python train.py --norm="rmsnorm" --norm_place="pre" --norm_eps=1e-06 --positions="rope" --rope_theta=10000.0 --attn_scale=0.177 --parallel_block=false --init_std_o=0.0 --beta1=0.9 --max_seq_len=256 --doc_mask=true
MLP neurons of a small language model. Each row is named by its layer, matrix (gate and up: input weights; down: output weights) and neuron, and shows model dimensions 32-159. Each number is 500 + 25 x the weight over its row's rms, rounded and kept within 0 to 999. Numbers have three digits each. A neuron's up and down rows have the sign that makes its largest values positive.
After each neuron's rows, "fires on" lists the tokens most often at its 100 highest values on Wikipedia text that the model never trained on; "fires in" lists the words (lower case) most often at its 100 highest values on Wikipedia text that the model never trained on.

L7.gate2:518479495474487490521508467491533485472481540529505518492492496522508479455470496485528457570494492513523491500536533492464480510464531530528510495514497509476488513521481498548553515475547520494552484552494529475439499472513486466537502516495495477492502484515518521529448519472491518513483481501527436483534493463538475507513515473487492530540491551460518478453466468531499484473483
L7.up2:516514532494511460506472484466525536477525488484496495527514524500541499493508463509495493500522521478502475469491500501491464495519529475555516501508497510460484523456473482470491502506459442515507463514505482459462457459494467555517452531534497509461508467493481458515509515512471523535489528502477483518527478506496457520538476487513489474492469506469459487465490511501508500495524
L7.down2:461456489489516514468566498516478500515506531458484458495504497532486523533494530518510466541470440465537449531512468509465533496487480490442480486478540505506494476519479517484486505451469502503501489536487499503498507544483500470473472503529473481449456524510518477487456473559514527501490497486501507537492513488507502500488506510536525442487494488502526479473509496480509531506491
fires on: "ce", "el", "or", "o", "h"
fires in: "december", "received", "hotel", "chapel"

L8.gate105:504492550485495472510475513477504526470480504456535510492515486514477543514505479511497526527475507506480461475470476500528510507522454492509485455492493517527475561497510522523543531530483454521541485467499507482492482495504507482561493472490490519476467491512535528512501503487501511518499530519482512490452523493506452466508491515482526529483531525489510427456462481582493500485487
L8.up105:512503487497529475513479463422496520487489517496536456486455554485517545511501514523530503494553495472471485519523475498506509471485503509496511482464463500536500567525525464519509509480483479551496510442511490481508538510482529452489503527505514510503469525501516509542507518518505512523534533510504521460512531504528505468495490565473512500483543550496487480524491444528480483527464
L8.down105:530505527486482495478513508521517489472495483463506543493502490541519491474496510496510506471470497482588513485458543519474479510502513498510480482533508484473446502519498549471497519507474480524522477510449511510479498520588530491502485491506472537523493491513476515460510471465499552493510528525536515483435485478520488509494510462491483526529493498490519505479475518525549543481499
fires on: " He", "he", "rom", "v", "e", "so"
fires in: "he", "she", "from", "when", "also", "since"

L2.gate415:431485501501496495537502499504503503504499524494504500450535501526501506487499502510518583505497498506512507512503502533511499474504507494499488455454472500497501494507506501558502541411519442496500507523497499411484501503498502500514500483496505500556488527499509487502503492514508483523499528496498528520506486532488495502471529480499550409524499500486502503477485502497503515526498
L2.up415:564495496460501506613505497498506500489500506497505505504512492506504499498508506495488530496497506496494492501480500520489492470493504500480504550496536503504502518502495504455502521472516505508498509546493504579445500499454498494503497506499493508498475512503499494503499520488450595507500482500503514492503497495457501498564511463501539481479488505536499502497585494506489494463497
L2.down415:481484531470488533494477498529516504509473533473482526535512494502506503570523516484507561489499533538480498511514491509497479535495442530500529517490512529465506485473515486520496538477518499488491537497469484460550489494525511540508481489489486510517490470458480510536498474506490533507509529515479532490522498540498516490494522502573469535528489425503482526506476490493467479484502
fires on: "ord", " bec"
fires in: "became", "order", "because", "lord"

L2.gate186:472452496491502499538499494501505498494444469496504498478462511519501505458493500495467557496501506504453505516515504498541506490504499509530519531479513498509505558501501504576503520435500469504500480545504494514493490474548502581493498447497495501546504436502494512495500482488499572481501483503499523512498512514505491498464485477500494547459504499497505504521496489501480472541497
L2.up186:497503499519494499523497496504504496504501488493498502430511501571503497533503496490491561508495498505543501496517493499497499498498497501561502471486535496506502504497500502493502532479506494501502508486503496527520504493387497522514501592500502507544505478496499495503498539480567510466505447501501495485506481502491502499497482529499587416497502497461500505507504499502512506510501
L2.down186:529531462519476492517493545525507494506483465491460503482485532507469478531478455514557466492495520500474513491517497482507490482414477509455516491482479473519519552520512488527508521500461518539481542496484510504522476503502519498531510510526544495480496506519479486494548485488524508512492461494533487504507476475481508495493545535500492506522493495509496527468485509532539481485560
fires on: " this", " other", "ort"
fires in: "this", "other", "short"

L10.gate536:497484487462514515530499512509521499475454539482504489453556462451486525479540522538468512494493501549451470504535455478459496506500504497524520491489512488458493535509513465484493499512488481483517499493530494540521516475504485503511499472455503488463513484512499518492524550489508487472520515596492492516509502487510526493500454485488482541505523517484458534481462514482515472517504
L10.up536:503535514466502520527471507462473502487479498478517515493538519501496448529515467527507472512511458511495487495456486522485469481452477526454529537488476500502510556506507494493520488490562478519518498510530517496529535480524499499469510453547488517442507481490494481459490511464497525482515512558499507470507537540489508518487499501501540499528521483473515485491527497499468506501455
L10.down536:551505481478524458529500468552554471491495541514464531501508474501483510529501490502511487507494533511523530455487511508468487475533513521507507480504495482482517537489517495499517518469498520484505490475543497496517514495560504512487518492544495560481492501602502490501521489488519505506508491474518530473484486517469449516484487489477520509511532507549487512510500481537510420509549
fires on: "if", "al", "our", "ive", "erv", "v"
fires in: "life", "wife", "five", "four", "personal"

L5.gate313:501455505566526514506482473521514483514503520465509507541571480460475507491489536509486475484503452524469479471506488448478514504487477559524515480476484477514466533505542511494504509512524510490470499492529484483476526472512528473482524501488494520479533502518513467519492489541561449498470524502462489488520495506495515484544479481490478504508520492502479493530486491482501502496561
L5.up313:519417492541421507499488506534514469481529453497515498487512468495502504502459503487501512470452493510494509468494490524517454488484433486505480534545538457515494538479483496531488548497497525451526514506519514496543515468504504484548516493539525533507512460483500490503508483516478520496488492478505516560460491461500488518471483548512523519497509491517496474478516469504500508492489
L5.down313:521543482460475514509512496463492508489484512520470535491497486506482474504514494464525554538477510496503539480522476561475507477525535506443487497498499499504507499477502494520490504525455541491512534497529474521502515486503521529504457545481503485466457492498513519506517485456489479445538503527514528482492518525484504493487518471481492507561535541488504524505515499541506545506526
fires on: "ess", "e", "ge", "es"
fires in: "life", "professional", "large", "professor", "less", "les"

L11.gate347:535479487514529479509477515504506490485496481496531482517524458531490541484503505502543535527499494459488482511493492497499496508473463522465539544492499486533489472545566457519496487545520530532465482512505481525547486525492526501477521442513528551513467482537510484489516521493542509474511476523476518457536513494476521501516448510488552527482517548526492501523470494515513447449446
L11.up347:495496542491525547520518462500497454488492508488519523537512503510491502541529508561481499535562477526502508472501484456473485496496519563482529520471482509507504536509500492491494456501537493494552528488559531511548496468531484474478458505527524506492455531510479511461464517515526507513520478532491473515499521529495492477463481485481500520481549512480503453468512524506543492515524
L11.down347:494551454495494489462505508539496472525485513551488505501533499475502511482522485493530468525484501545563512496491485493517518522505550520519508454509509508480482501496460502522541508504536511538502491487541521484490423503498500514488512493514486530458506479504544502439529478453503512503441509464498491462505493526476506563477468510476536498500480539544504519514458478500475462520531
fires on: "our", "v", "ix", "if", "ew"
fires in: "four", "previous", "sixth", "fourth", "six", "few"

L4.gate608:497503522543508512577508489490488501514507490486478503470518484551527494474509503539518501476483487521487492496497549487517476465486507498520439525482500508529508459502500479504517511457475509513439535493498509487460547511510527493519486464530475504522436448513555479506482443480489509548493533459496491518536502487501528479524544444486492557494479537488481510474520469521480474484500
L4.up608:521505495536514480494521496488478515530510464510538507539517529510518496520501499510451495497481509511488524493496504526476450531485470501486521483535486476524487516540485429478505487444482474486497475526445537508434500509488523539520438505473554511502500487498534546485540484457506505472484532520475485535510518517526486544525513489499487503523486488464492508452498515489527486504508
L4.down608:520534478513492482448473522490500518498464532487500493495529525457514472477510504512454490547500500502492484521526494511462522479498530441502481485499505487492552509491507488508541492537517510528442530511535493482490535510525435480449516474487493471458519480507479468508476507498524484515516438515486502507496504534478495539515490473486505461534478519513475544498512523507474512530481
fires on: "ce", "on", "il", "ts"
fires in: "december", "anthony", "oil", "its", "except"

L2.gate40:461519495506503503513508500509493501502501485496500499495561490580503500485499493488540532499509492503477520515481498491552505477480496499534512451453528496500496519487503514486494483431496499509497505543506505493561489501521496473511502591500499495466523398504494478503499472492520483524505458498500523522501497491575502499521520421498458515509498501472499497534536544492498518487499
L2.up40:547502505451506499483511505503501499500420555494509503539471506549502503504494500490476473506498496515508486514477494511516505549513497503462487473414484501500499506512497491518494496486489450501493508446497499542505514522458508520528500511503496503536478498493504488509503451494511490487502492507500497509501507530526497501481465478505520444506497505487499497435513468502502554533499
L2.down40:530483507487515493493530544519516527505514468495504474513506501506525499490486448499523501472517510512481450581524460516494565489506472471468499520491497474472522523496540497528479520456511481515520514499489507471534511516509498505515479490474539524550499498518497529531454496424470475494528524565503515484490518490469482474538499504418488480551497465516527510517487496507499506511499
fires on: " j", " this", "ich", " work"
fires in: "this", "joined", "just"

L7.gate478:519473468506500479481502495466500479514490501488501507523494488516493497489456505511509493480520501466527553474487506447497531525505501467477539458522483501490476467485467533496500473504547473503555537524517526524490536485511563467456488441474534486510488511537510518501480553486482508560494519513511538483498519449512512512486525491555503507487452468518498473577537502509474513505527
L7.up478:515455490467486478491476528484507535500527515521505468504479509524472532476540510470548493536500502484491538496499486508488501546484443483507532495518556483493482519459473469524521496506508455494523484478511491456450527505492485518476461507481452504473487501539540531513531552497517497489516537526510459489501500488506547494495500518489576513492503513551518482507490513490520533514479
L7.down478:536529451520501504457487515497484497515457479450499502511513495512536509510501511527514521479468477483690506507483488485496494489496529491510499518521472500511460483480495534518490477501482497505464486501496521497500523485539524473523480487518512494495503484540496513514477486503496532508494480479505531520516516513497487506535508479506493495504508485479509482549489502518486481482521
fires on: " for", "r", " had"
fires in: "for", "had", "frame"

L5.gate174:505494509475469500510481519482536491527487498449499524482490460544469470485487482566505514503503513508485508533540525502479489493525515477474482506515469527492504450487496502513473528462468520497535573531503479465421518478511510532507515468521521519500464530480514518498510526493493508505528464484522506497518498520532482538512460500482539523481508508516473439506505491547513518542492
L5.up174:473531472502486481571479493468519553500540509455508531497549487465500496499523495515458436489494554510520472509469492489525517494487454429484504487525471529527477529496453484509487516485474486526498532494469491488505513465479506490493441470523531485481511501490483516477525512507515523506482498514489514509487486493510513493548473543520538505458501474507473511489510517540518536504513
L5.down174:523527487516499493510521488523494465502511538521524483510535482445474498511525512457503502498505476512552515506460488497491534542497515501513492486478482489448513514528468501522547485496482482501475485491468512518469495533488446438507515506525516462475510448472500516569489516562500488477494491520498552546490516440503525552520483507522492474520508516512487497525463491481495518508473
fires on: "e", "ord", "ame", " of", "ied"
fires in: "name", "of", "order", "died", "episode"

L7.gate22:485506529511478491477476471477517493498514505530478505481510514510502482528494479499495470489511470498487514536516457525513504530508486448491507486489505520460493509501477514490464503519490515478533466550474512490539499529531519519502504507459471492529475445452483530503494518503462492489499522521511543507510523525540494495486467458495521501493518549536494463470493515574474484528517
L7.up22:501534519520514476510517475455472543475548483486461473434485467462481516512512523452515488498525432496477547507532479544515497473499492494518515499483522499533470479471500480492481515515539507539521508515502512503513519473495514509511499493526479499504513508505438470504491550482474493519504537510482505531500534502531518535498488520485535511497474542530518501512471550501500463484552
L7.down22:500538500546493477483495554514466509545421486514492538512512480521486532542488467505541476521515507517569479438483490519489506456499490536551480493477520523476527504508445492480497515509549499455496465524496522501566492527490507487470493518504528461498532512512504517529489517511563483501531490495509520506488510532477519488497506522530517503495519440492465485472516486491508539483509
fires on: "er", "eb", "og", "ur", "est"
fires in: "career", "february", "recognized"

L7.gate117:487474501529496461529499516502490503493508501477508541569533518550516550512509492521561478536472519482505453510528469517535509501490482469479496467503505515490489497532475502475513523504471442507518535465533532485491520506476491495507474476491474496469484516467530524527511515485455499521520519490514474495521490484509517451475536531489538495477515504518462487516479519533503490481465
L7.up117:519461496499514513500500528499504526499469498425481517503474527532450534490561473539511445523491549479533492494465497533495486487472463499486474502485478512517491520516514496467532530486511474482502523521564543494498499514506510527491464501495496474448487524485513520484475517489472479473519490507521507456465537507555480466487536518487522499470521507543490480470539550525485478497483
L7.down117:527520507496498469497447453508490498550505486548484477503495498498492487494523494467516506489472458520622499521497475470467483544535495476494553486526524505490504487487486488476532522498506498516527461482498500468464483492516547520526508497531502505471535495500457501470520476510547552489457496508516528464478481514532494482502507517501492486462499511515522484516499491474496500465529
fires on: " he", "he", "n", "N", "re"
fires in: "he", "she", "on", "held"